From a checkpoint of a small transformer trained on Wikipedia.
Training: a variant of Muon for these matrices, 379M tokens, 10276 steps.
MLP neurons of a small language model. Each row is named by its layer, matrix (down: output weights) and neuron, and shows model dimensions 160-255. Each number is 128 + 32 x the weight over its row's rms, rounded and kept within 0 to 255. A neuron's up and down rows have the sign that makes its largest values positive.
A block is one neuron, or neurons of one layer that tend to fire together. Before each block is what it responds to, as a language model described it from the Wikipedia text at the highest values.

Description: Digit groups in data-heavy text: arcseconds in coordinates (56′53″N), decimals before units (16.284 km², 67.10 m), dollar signs.
L6.down82 [149 145 109 168 188 125 163 210 120 152 146 117 151 132 116 175 177 156  95 131 162 116 183 109 135 101 123 119 152 131 156  99 137 148 159 157 146 124 113 166 142 124 136 158 155 112 151 166  94  88 111 132 132 139 163 117 123 166 152 171 109 124 137 128  53 151 197 120 182 180 169  42  91  76 148 130 110 122  99 149  94 165 142 109 113  94  89 161 181  85 193 116 178 105 121 157]
L6.down171 [158 103 122 102 122 159  51 121 164 172 111 102 118 149 110 148 117 182 156 166 180 158 161 167 149 117 138  91 142 110 137 181 122 142 105 137 109 113  90 107 160 136 107 145 161 113 163 108 137 113 136 163 151 138 125 180  78 118 101 124 136 185 125 114 113 114 183 122 150 158 103 150 128 117 143 118 151  71 148 105 154  84 101  99 169 146 140 152 116 138 113 141 126 147 109 160]
L6.down316 [194  78 149 155 152 169  79  91  97 102 167 101 128 151  89 112  66  59 127 104 108 140 148 137 132 100 127 130 156 144 143 165 120 163  97 183 143 115 167  96 163 142  88 129 151 176  73 100 130 176 185 158 109 123 153 176 129 144 105 113 144 151 109 132 124 167 121  75 114  97 138  74 108 170 118  98 164 220  69 154  93 181 122 137 148 130 124 127  99 132 139 152  91 105 174 200]
L6.down552 [147 104 115 180 106 136 121  57 148  76 155 179 102 103 110 108 105 190 150 147  98 153 139 109  73 120  57 126 140  89 103 105 138 148 140 145 128 148 105 171  70 109  91 157 125 138  88 116 151 121 172  87 133 119 133  80 109 141 138 146 185  85 126 142  66  82 112 166  75  99 156  74 184  95 123 166 135 140 122  93 153 143 125 114 140 134  95 124 150 144 182 111 127 134 130 106]
L6.down617 [151 156 114 141  94 197 140  93 188 113 136 208 104 143  84 187  84 149 152  88 144 156 137 136 104 115 138 126 189 118  75 177 132  98 101 129 136  58  83 134 121 113 108 123 101  78 117 132 123 154 137 180 124 126 148 147  96 133 149 143 135 152  98 192 141 132 217  87 117  95 162  48  70 123  94 115 111 199 100 130 173  83 126 132 138 144 104 104 176 106 136 135 116 169 103 106]
L6.down746 [194 158 115 118 101 126 179 181  79 117 111 183 152 170 111 102 115 126  92  95 132 153 115 129 136 155  92 127 117 100 207 176 140 119 165 167 144 133 126 114 127 130 170 113  90 152 164 127 108 145 136 134 136  72 147 144 118 196 157 144  99 134 168 101 123 153 179 137 211 121 116 135 135 106 111  82 135  47 119 150  75 110 126  70 117 100 160 123  96 144  91  86 102 237 126 124]
L6.down766 [117 160 160 206 112  88 135 182 153 109 122 142 140 141 105 123 126 162  89 121  89 112 143 130  88 151 210 137 166  85 136 169 178  94 114 160 123 106  89  84 153 133 132 173 122 159 141 142 152 149 117 115 116  90  90 156 157 149 142 170 166 107 133 140 121 137 142 104 110 122 156 103 166 162 144  87 135 187 115  92  81 118 121 131 120 111  95 122 106  80 169 131 141 105 108 155]
L6.down901 [113 146 147 151  74 150 104 136 124 120 148 132 121 136 132 154 167  95 170  65  87 135 170 155 107 106 154  84  88 162 164 116 157 151 192 126 126  78 148  88 130  76 132 146 186 157 115 165 167 178 110  91 140 124 173 180 139 159 125  62 130 164  48 144  94  86 110 136 119 139 124 106 172 143 133 111 188 121 130 112 133 106 159 120  69 148 158 151 120 119  98 132 154  95 139 131]
L6.down904 [157 162 136  98 105 124 113 125  85 160 162 124  76 141 140  82 136  81 148 131 124 163 137 173  75 191 108  86 115 148 143  94 116 120  89 157 153 156 139 139 102  58 162 119 155 177  80 163 154 126 153  78 148 151 116 120 173 149 123 140 157 124 106 126 179 133 115  62 201 149 119 109 150 123 126 144 124 137 137  89 146 143 111 147  61 154 135 126  90  96 112 143 160 105  97 116]
L6.down1070 [140 106 118 214  68 136 109 166  88 133 160 114  98 186 121 142 175 107 165 132  72 132  82 111 141  90 143 189  84  77 176  97  75 109 148 145 130 111 110 124 142  92 115 119 138 101 126 194  51 112 174 119  62 116 107 148 145 129 120 124  89 140 180 163 132 160 164  90  82 152 124 114  85 146 138  95  99 160 141 122 150 132 123 158 107 113  83 177 147 105 166 172  93 115 110 148]
L6.down1073 [ 87 152 135 130 121 137  79 149 128 131 144 115 112 106 145  81 135 143 116 108 182 117 184 123 129 101 151 130 105 165 115  60 156  96 128 145 183 137 129 201 138 127 144 112 126 156  81 102 146  49 138 147 157  73  92 127 117 135 136 121 184  93 114 189 149  46 190 113 159 157  85 133  92 138 134 124 129 148 175 139 179 100 105 133 143 121 155 163 102 139 151  49 117 114 132 133]
L6.down1092 [152 146 144 173 116  66 136 173 104 102 145  83 110 130 126 150  77 145 123 119  95 105 196  56 126 117 121 139 178 132 165 130 176  80 176 158  85 129 117 161 115 152 170  97 140  93 135 119 143 114 148 153 181  64 120  97  86 133 130 126 147 121 107 147  64 116 172 147 172 146 135 151 123 143 160 182 185 172 157 107 133 134 150 171 155 150 137 154 159 147 113 140 116 125 127 189]
L6.down1108 [103 110 168 120 101 107 147 102 152  95  76 121 118 186 145 171 147 147 144 129 141 135  80  61 134 120 115  92 100 124 135 133  77  76 154  76 157 176 126 124  98 152 156 133  96 113 159 121 105 202 135 120 164 101 121 135 196 156 138 132 139 130 105  99 165  83 161 183 169 124 170 105 154 149 151 147 192 137 181  83 125 151 135 170 115 141  86 136 131 162 179  74 134 154 167 158]
L6.down1109 [138 116 159 120 133 192 112 137 132 163  84 111 118 121 132 139 143 125  75 201  94 149 176  89 136 112  90 130 151  67  94 105 168  94 121 100 110 141 124 127 121 155 149 101 105 134  87 180 112 175 159  93 171 152 102  97 101 109  98 137  82 163 144 160 126 151 123 124 135  70 159 102  82  86 132  91 170  93 147 110 123 118 165 154 128 155 112  75  97 151  82 162 166 119 176 170]
L6.down1148 [135 163 122 108 173 123 140 120 166  75 173 164 150 117 145 165 144 150 150  57 144 172  99 109 129 111 137  92  90  72 157 138 129 130 155  91 111 109 124 146 101  87 118 136 128 141 102 105 131 147 126  93  93 166 116 116   0 150 141 169  90 156 159  41 103 134 164 178 144 143 113 103 134 147 103 105 185 133 120 132  60 136 119 144 138  42 141 116 182 157 108 137 104  87 127 141]
L6.down1225 [179 138 122 111 122  92 144 133 177 143 111 139 218  88 171 129 150 206  54 141 203 112 187 148 135 106 138 147  98 165 152 123 107  75 119 108  90 109 175 153 111 117  79  69 121 119 117 105 122 116 121 104 199 142 110 142 141  74 150 111 127  66 153  79 125 104 138  75  79 144 156 121 120 111 123 115 133  98 108 140 127 119 113 129 134 120 153 151 178 129 163  86 178 168 157 142]

Description: Tokens finishing or pointing to a geographic place, such as final pieces of state or city names (Maryland, Illinois, Oxford), land/ground/coast, and directions in route descriptions.
L4.down390 [135 189 190  98 104 174 156 186 223  94 143 137 103  99 184 128 111 109 124  76 143  84 114 201 113 119 101  96 153 105 166  96 132 124  59  99 171 135 140 120 120 160  87 184  78 131 127 195 133 124 178 126 151 141 142 135 118  99 126 111  93 152  63 142 153 157 161  88 127  92 121 165 128 126 119 140 136 126 113 106 133 130 109 110 133 131 125 156 181 124 129 100 128 127 109  80]

Description: Final subword pieces that complete place names, mostly cities and countries, such as Mosc-ow, Vienn-a, Mumb-ai, Edinbur-gh, Kyrgyzst-an.
L5.down737 [135 140 111 152 123 129 160 155  68 122 115  97 146 155 133 168 124 138  23 172 164 129 106 130 115 115  97 110 167 107  90 121 205 109 112 121 115 155 142 128 173  92 223 108  90 151 131 164  98 132 110 143 130 127 122  97 111 143 106 162 120 146 115 128 121 129 145 175 130 131 120 136  78 166 151 114 114 179 134 101 178  93 151 150 200 132 100 111  83  99 128 156 131 106 135 115]
L5.down846 [131 122 137 121  92 222 159 101  99  76  85  48 128  83 128 165 142 122 124 142 176 169  99 158  99 138 139 185 111 126 113 109 107 126 164 193 107 143 116 126 119  66 126 107 110 144 129 130 132  73 111  51 126 133 131  82 195 123 113 122 107 131 134 178 129 123 141 166 113 108 139 105 131 138 124 165 117 163 145 107 161 128 105 179 113  82  95 116 129 143 153 169 156 100 148 107]
L5.down848 [204 131 169 144 111 205 111 144 121 174 135  61 149  97 104 168 155 107  43 115 127 143  84 105 152 170  86 101 145 136 145 125 189 117 155 133 120 183 115 133 139 105 164 135 102 154 154 129 139 131 139 187 128 131 112 109 183 119  87 131  69 109 134 127 112 127 117 134  95  90 153 146 170 147  87 138  95 158 124 113 139  58  96 160 113 122 104 131 101 120 134 168 123 114 132 127]
L5.down1053 [153 134 171  72  98 216 129 115  59 108  42 112 158 144  93 117  93 139 106 137 147 156 154 121 139  91  82 165 121 106  88 129 169 141 124 126 137 164 128 187 179 124 109 174 124 122 153 100 159 118 122  66 152  84 124  87 180  96 103 135  91 119 137 142 185 167  85 140 156  94 146 180 138 117 172 107 146 169  96 127 143  89 146 154 134  95 161 113 121  86 190 115 109 120  96 120]

Description: Fractional digits right after a decimal point in figures such as 2.5 billion, 58.4 percent, 1.35 miles, and occasionally other figures like 4–6 scores and 4:47 durations.
L4.down951 [139 168 107 116  50 138 155  62  94 163 143  97 123 196 105 144 104 163 152 116  95 133  97 146 123  97  92 197 113 135  87 136 145  86 125 140  58  98 146 172  67 134 114 117 124  84 114 163 125  97  97 133 156 118 131 177  94 134 121 102 143 153 125 108 134 126 153 161 151 132  83  38 205 124 158 129 123  86  99 132 124 139  98  84 158 186 157 102 158 101  89 116  99 138 185 109]

Description: First digits after a currency symbol in money amounts, such as US$1.75 billion, €4 million, $100,000; weaker on other number pieces (30,000, 36°11′15″) and mid-word fragments (non-lin-ear, San V-icente).
L5.down213 [161 136 137  79 102  93 154 150 149 128 139 155 190 135 102 172 182 119 116  91 146 151 105 109 123 138 176 134 136 173 101 187 143 153 141 187  99 116 170 149 162 104  85 117 139 170  88 135 104 126 104  80 126 167 162 125 190  94 191 176 106 135 112 159  92 161 123 130 120 131 190 153 102 126  66 122 134 103 144 156 175  97 170 131 138 118 150 105 150 138 107  78  88 104 138  79]
L5.down439 [156 159 126 102 138 112 151 148 164  50  77 100  90  84 145 132  90 150 136 108 113 117  94 120 122 140 158 108 150  93 165 151 180 143 168 159 154 101  98  89 158 117 111 129 116 148 132 144 195  87 110 140 141 154  60 109  43 124 201 106  84 166 104 109 152 101 151 175 182 145 155  77  94 164 108 134 120 147 103  77 124  70 101  75 162 166 149 149 175 163 174 154 153 127 142 148]
L5.down649 [ 69 147 156  89 134 109 118 157 173 134 117  92  96 145 111 157 150 103 101 191 144 124 128 109  97 156 141  74 132 180  98 142 129 133 132 121 138  93 135 144 111 149 109 169 127 106 119 133 140 115 120 117 192  98 134 153 190 118 132 126 143 107 132 127 129 197 135 177 139 124 133  39 131  69  66 124 138 120 130 155  65 189 146 126 162 181 130  58 134 137 129 150 162 130 168 164]
L5.down792 [131 122 122 123 159 162 138 161 120 176 137 118  82 147  99 146 139 131 177  73 117 102 150 156 133 177 124 140 153 138  90  87 137 116 194 136 188 114 190 139  84 123  99 125 143 121  88  99 208 113 114 144 127 118  44 102  93 128 102 111 114 132 100  95 100 115 113 109 159 124  74 129 168 150 114  96 113 104  40 128 158 107  91 121 102  66  98  94 144 161 152 124 160 170 161 101]

Description: Tokens that finish or continue a geographic place name, such as County in Emery County, the in in the Mandalay Region, and -ville or -ield pieces.
L6.down7 [135 139 205 101  81  97 129 114 180 119 125 121 131 153 193  99 112 102 103 100 132  92  74 107 137 135 139  72 144 120 150  98 105 125 122 136 125 101 120 102 131 115 128 121 146 113 155 173 145 151 165 122 138 106 113 116 153 143 105 146 174 101 166 104 145 143 141 125 189  98 138 155 166 156 104 101  95  86 123 133 195 210  93 132 103 173 155 156 108 113 141 127 101 130 124  86]
L6.down197 [117 110 133 109  99 181 128 102 158 133 144 160 103  87 104 134 172 134 142 110 119 132 182 152 136  83 138 144 115 168 173 201 161 158 173 130 154 138  91 173 161 152  92 114 100 102 131 120  86  91 115 116 132  83 133 189  83 161 136 138 135 137 150 159 133 147 215 135 164 122 144 144  82 125  92 140 118  96 119 159  90 188 158 138 114  81 112 120 152 122  79 114 127  64 172 135]
L6.down225 [166 161 152 131 113 135 115 118 107 105 180 144 133 154  93 103 164 115 129 125 172 115 137  69  77 130 106 153 115 137 120  69 144  86  94 171 142 156 148  74 120 118 132 154  40  90  92 152 104 149 125  92 102 124 178 112 155 151 114 137 133 108 109 135 158  73 142 158 142 159 132 169 124 110  68 114 149 156  90 146  77 144 151 122 117 115  53 143 139 151  44 121 144 128 122 142]
L6.down327 [138 142 140 133 101 223  66 114 149  81 143  86 106  91  84 114 132 135 150 158 177 151 138 123 121  84 126  75 130 165 124 105 114 137 152 177  92 125  87 170 123  78 125 138  88 141 113 142 107 155 167 109  97 124 174 152 159 207  88  94 132 142 115 139 113 132 109 165 122 101  84 136 148 118 126 137 167 139 130 135 102 115 161 117  84 139 127 126 147  88 125  65 123 139 132 109]
L6.down472 [116 111 175 128 122  99 118 134 165 139 155 159 153 161  69 144 137 198 105 148 129 141 172 138 131 144 105  92 105  97 135 125  82  96 101 170 128 125 113 150 105  80 111 188 144 134 163 171 144 121 116 148  96  99 104 122 171  74 110  90 158 138 158 142 114 144 107 195  73 102 133 107  81 145 183 127  68  84  76 123  84 122 178 107 105 178 136 113  83 159  81 118 159 128 204 102]
L6.down489 [ 80 101 140  62 134 153 204  96  93 144 170 142 150 138 130 122  86 125 115  64 123 141 105 153 180 149 132 112 114 104 148 136  97  88 159  87 127 162  99  87 130 162 104 145 169 188 169 142  96 164  74 127 138  46  85  67 165 205 118 176 165 156 133  61 161 103 126 130 110 149 115  58 138 140  75 144  55 124 101 129 154 201  89 121 146  98  99 135  85 176 150 157 131 123 124  68]
L6.down752 [177 137 165 114  65  99 109 139 174 100 134 133 155 134 107 109 117 112 130 108 169  86 108 169 106 131 108 142 102 142 159 117 150 112  33 180 110  73 206 134 156 141 134 181 170 121 160 116 109 139 189 105 108 138 145 164  96 134 115 122 117 178 117 114 183  99 116  80 202  70  98  77 129  82 125 157 102  94 154  75 126 102 133 130 149 138 187  81 102 101 138  99 133 151 104 114]
L6.down771 [155 120 137 106 195 172 158 105 187  67  78 140 110  84  97 171 155 135 172 131 102 159 165 153 127 151 116 136 130 133 188 112 123  91 142 176 129 142 132 164 121 145 100 127  90 155 119 112 125  65 121 106 110 120 132 107 174  86 148  88 144 109 156 212 165 162 103 164 137 144 156 171 150 126 154  81 122 146 145  95 138 199 131  99 130 131 146 166 105 128 135 177 134 104 115 166]
L6.down783 [118 129 153 156 160 175  87 142 150  57 104  84 106 154 192 140 142 184 136 120 100 149  90 103 117 154 132 103 110  77 133 132 136 111  63  95 127 162  95 116 132 119 101 138 117 172 152 107 133 123 147 114 107 158 150 133 100 125 150 128 131  73  66  71 120  85 154 127 185 136 152 180 130 145  92 144 110 129 129  59 135  88 138 147 103 110  66 165 184 189  80 135  97 136 102  51]
L6.down835 [112 159  82  66 124  72 141 146 116 116  92 116 147  92 132 144 148  80 153 145 136 157 128 104 202 159  48 152 112 142 181 176  85 113 126 116  99  94 101 120  81 126 128 128 152 123 119 156 104 150 169 106 111 167  82 108  90 111 127 139 137  93 170 137 193 127 144 144 141 130 117 183 142 148 101 155 149 116 143 124 136  87 142 120  98  80 144  93 169  65 142 116  73  86 123 198]
L6.down879 [ 89 187 186 142 110 133 146  97 104 159 113 102 177  91  69 111 122 143  33 102 180 164 133 109 130 146 108 128 104  92 110  46 137  90 128 132 151  84 115 182 118 158 128 178 107 129  76 196 141  65 123  73  78 109  82 105  85 143 107  95 174 138 144 128 114 133 146 117 198 110 117 118 108 206  75  95 183 123 177 147 122 137 149 120 140 122 112  92 155  78 143  98 128 108 142  93]
L6.down897 [127 168 113 113 187 111 111  88 185 163  90 140  95 194  93 153 128 159 143 184 140 104 170  87 133 166 138 107 177 134 144 134 148 125 129 167 126 143 161 110 179 123 170 115 124 177 108 226  84 199 163 146  85 127  99 129 110 150 139  99 118 169 141 142 105 146 118 153 157 102  87  81 123 122 111  92 227 176 132 130 140 121 132 121 135 133 149 152 130 148 133 100 143 138 145 104]
L6.down1040 [107 178 178 133 126  82 139  67 105 160  91 118 130 144 158 128  95 103 134 148 169 177 128 158 107 131 125  93  91  70  80 114 125 163 138 145 135 140 150 155 130 116  58 130 110 111 190 134 154  62  84 110 139  87 138 173 139 122 185 126 152 165  97 133 117 141 108 113 142 127 121 156 183 123 117 130 162 120 142 148 104 153 111 115 141 149  79 113 163 122  98 157 144 145 154 180]
L6.down1066 [149 143 118  63 136 143 108  97 122 163 110 144  80 172 111 112 152 175 161 121 110 108 108 144 170  96 161 167 146 131 111  92 156 156  44 168 153 112 158 184 113 206  92 136  79 160  73 134 150  88 146 103 156 100 156 148 184 165  90 172 184 148 133 141 162 155 180 196 132 142 135 129 132 124 173  93 190 129 197 114 157 141 143 124 171  93 179 114 119 179 119 126  91 122 158 143]
L6.down1144 [164 177 143 154 189 221 145 127 137  93 129 148 115 132 138 103 128 101 164 135 128 114 100 116 148 137 158 124 116 116 158  77 155 117 162 142 134 112 103 154 141 172 122 203  96 146 105 150 114 120 107 111 156 106  68 168   0 126 165 125 121 124 135 189 126 113 162 113 202 119  66  24 145 182 137 106 114 184 139 191 159 160 147 130 122 154 131  77 129 145 130 146 104 151 166 171]
L6.down1149 [128 157 110 122  99 141 125 153 168 169 174 183 166  99 101 105  91  85  99 109 106 130  91 137 181 112 192 123 139 170 134  82 135 163  93 134 123  89 179 198 123 144 139 212 122 106 146 172 121 117 120 113 157 135 127 135 117 139 102 167 128 182 156 100 157 121 117 159 169 115 139  97 104 149 115 160  57 161 103  62 141  92 144 103 190  60 123 177  94 136 139 167  71 137 153 126]

Description: Opening sub-word pieces of words split into several tokens, mostly Latin-style prefixes like comp(lex), exp(ected), I(mpact), plus Cyrillic openers after a parenthesis.
L6.down37 [136 137 167 121 185 163 113 150 131  65 142 144 192  82 160  83 143 116 139 125 184 110 153 133 152 107 111 120 103 146 129 177 157 124 117 136 147 112 123 168 118 123 134  82 169 122 155 110 126 105 109 122 164 202 116  81 116 154 222 124 132  93 129 146 113 181 100  63 102 131 140 137 162 120 137 122  96 106  99 122 158  52 117 151 139 101 127 145 125 133  67 131 166 137 163 131]
L6.down62 [116 122 200 144 108 200 127 112 163 127 155  62 117 102 127  74 169 111 115  78 137  95 108  85 109 126 179 120 188 130 163 150  94 138  67 103  77 109  69 147 133 112  95 147 152 145 138 106 132 146  62  91 109 160 106 142 103 124 128 124  89 189 113 129 131 144  95  96  95  88  82 140  77 213 111 136 102  60 132 164 114 109 130 152 156 158 114 156 137 117 126  74  96 158 130 110]
L6.down205 [155  77 200 122 100 145 147 197  88  95 156 147 146  84  95 122 121 140 106  94 167 138 123 138 125 122 121 163 182 236 201 134 131 150 186 126 135 156 131  76 117 147 102 120 106  99 182 135  98  86 135  89 129 184 137 128 199 155 130 156 134 147  60  80 142 117 111 173  48 134 130 101 147  93 136 154 109  86 115 150  91  79 139  60 154 148 123 151 142  83 171  90 129 100 117 119]
L6.down253 [155 106 192  96 115  85 118 215  97 124 100 126 156 110 114 158 168 187  85 129 123 103  71  82  97 138 163  87 129 134  85 141  91  84  87 119 147 115 125 151 120 190  98 134 119 128 155 160 120  88  91 173 121 139 136 149 126 134 121 176 154 165 123 108 113 167  92  72 158 125 148 144 104 192 107 184 125  82  83 123  93 139 109 178  72 133 135 173 126 167  63 118  86 149 197 166]
L6.down319 [ 82 140 123 104 152 100 132 174 117 142 108  96 136  75  79 112  73 172 136  81  80 100 150  96 117 137 122  98  86 119  44 137 141 119 113 122 184 128  99 115  86 153 111 110 118 109 180  88 170 126 110 185 129  99  79 110  73 166 150 180 172 104 179 155  99 139 114 122 104 131 124  91 123 126 160 127 121 204 112 157 109 129 109 144  90 176 158 137 109 106 107 155 103 123  83 123]
L6.down403 [186 175 133 167 115 166 178 151 129 145  80 105 115 123 125 132 173 112 111 153 118 137 177 117 109 125 137 105 107 161 129 159 126 151 132 122 132  85 102 102 145 178 168 143  79 153  80 114 154 132 145 105 100 130 125 113  75 117 132 143  91 115 148 164 169 141  73 154 170 143 112 168 109 120 172 104 125  53 142 134 155 213  86  97 105 113  91 155 169 148 183 140 143 210 174 130]
L6.down471 [120  86 154 104 172 110 147 159 134  99 218 121 147 174 192 165 125 128  96 104 117  96 112 207 111 142 155 118 125 111 126 104 127 163 145 143 137 170 106 111 157 155  90  99 142  88 133 133 104 117 122 142  70 197 146 184  92 109 160 149  99 184 123 166  67 173 155 117 156 119 118  98  74 175 124  83 133 119 183 143  65 103 147 119 133 144 110 133 130 133  93 167 151 119 142 130]
L6.down498 [104  90  88 101 147 109 144 128 104 147  79 102 149  91 154 100 101 107 138 148  83 185 122 148  94  90 155  85 153 121 126 107  96 133 176 114  76 125 144 136 119 167 141 146 126 111 116 151 118 158 103 143  84 126 143  61 154 101 128 114 146 193 107 173 125 130 118 165 168 146 181 111 146 143 106 122 115 140 107  94  57 148 117 151 154 105 112 154 151 120 153 170 165 148 138 144]
L6.down551 [ 76  70 154 133  79 126 110 148 109 153 132 118  96 175 169 131  68 121 123 123 149 182 171 132 145 173  76 152 113 108 154 151 156 131 152 113 166  76 178 129 202 108  86 124 152  97 139 139 136 194 135 117  91  61 161 138 118 128 156 116 134 153 145  84 195 123 158 153  95 110 110 134 100 106 142  64  97 147  97  95 121 149 181 115 134 134 131 100 149  92 127 172 100 182  91  98]
L6.down589 [174  82 137  76  60 153 125 135 135  81 181 103 176 119 148 106  88 154 108  85 166 115  67 148 125 159 165 157 129 150  54 118  65 147  89 155 154 160 130 124  74  85 153  78 151 133 118 106  92  92 138 147 115  85 138  93 100 103 114 128 135 129 123 109 108 190 131 174 153 180 150 128 136  83 145  78 121 112 165 133 110  96 120 151  42 114 147  94  74 167  89  54 139 133 178  98]
L6.down625 [127 105 165  58 118 147  96 138 107  98 130 100 117  45 121 137 170 186 119 143 131 167 129 125 136 169 106 137 120 121  94 175 125 130 158 141 122 126 157 137 154 111 135  84 162 144 149 147 136  75 101  84 151 117 148 159  99 117  91 131 151 148 206 137 116 160 141 153  99  98  53 139 103 135  60 125 152 113 138 117 113 117 137 100 130 165 162  82  74  84  81  78 119 103 127 121]
L6.down889 [100  64 133 135 123 139  55 185  75 123  66 110  87 117 120  90 113 153 142  90  94 119  63 136  80  62 118 108  94 120 134  88 179 128 103 125 166 189 182 158 115 125  87 149 124 147 106 123 123  96 125 157  94 130 127 169 128 125 161  75 158  64 122 116 151 133 154 177  82 138 194 141 106 128 124 114 125 124 157 175  87 160 129 107 117 125  97 115 100  61 136 159 128 107 185 143]
L6.down931 [ 99 131 104 117  76 185 115 129 171  58 104 209 136  95 107 114 115  94  82 152 107  92 139 141  43 186 117  32 125 162 163 172 120 138 127  76 128 130 102 100 145 112  50 141  89 167 171 117 124  84 127  87 106  86 166 155  61 116 149  88 157  83  88 122  58  97 219 136 126 129  90 179 137 145 120 122 157  82 120 101 114  85 133 152 122 140  99 122 159  71 138 110  97 129  69 146]
L6.down1026 [127 109 117 128 175 109 125 135 124 109 124 112 147  94 168 165 110 126 111 120  74 159 124 158 138 185 100 135  93 108 173 103 144 130  69 138 134  68 116 172 205 141 112  92 112  97 126 139 122 135  44  83 139 141 142  89  83 202 169 154 128 180 181  99 103 103 138 166 142 153 160 186 114  75 137  99  73 116 122 172 133 168 109  90  86 128 158 105 108 129  92 135 113 151  88 169]
L6.down1124 [ 93 127 124 127 117 159 168 109 109 169 135 148 135 110 129 153  74 161 113 138 103  78 148  56 141 124 164 122 167 146 124 144 124 132 161 121 124 153  96 153 128  98  95 127 133 130 109  91 135 114 114 169 169 158 105 142 187 140  67 166 150 119 160 149 124 112  85 161 128 111 162 170 189 173 157  86 173  85 168 126 174  64 137 139 144 135 145 138 109 156 134 142 104 106 103 162]
L6.down1277 [ 57 174 121 179  93 182 148 134 116  91  23 110 163 144 121 170 133 131  98 108 150 150 178  97 150 116 132 123  87 152 132 133 137 113 130 150 154  29 158 105 161 118 153 132 144 125 116 106 140 179  94 145 140 105 106 170 133 157 119 179 152 119 163  92 124  85 174 168  85 145 172 119 194 136 119 199 134 117 117 121 158 164 142 166 146  64 110 146 117 134 129 153 123 131 120 120]

Description: Single capital letters I, V or X opening a longer word, mostly names, such as Ikari, Ibn, Vicksburg, Xi, or Roman numerals (Rocky IV).
L4.down533 [115  92 121  99 142 124  67 136  57 145 154  89 182 130 139 142 163 132 118 148 136 116 204 154 112 129  92 137 110 139 143 149 161 207 112 149 137 110 172  91 182 178  81  87 147 141 134 104 101 101 117 128 131 113 115 139 109 117 100 142 128 105 195  90 141 134 136  93 109 131 114 183  82 124  92 101 101 130  72 154 122 161 123 117 151 143 177 153 113  85 134 110 128 130 129 138]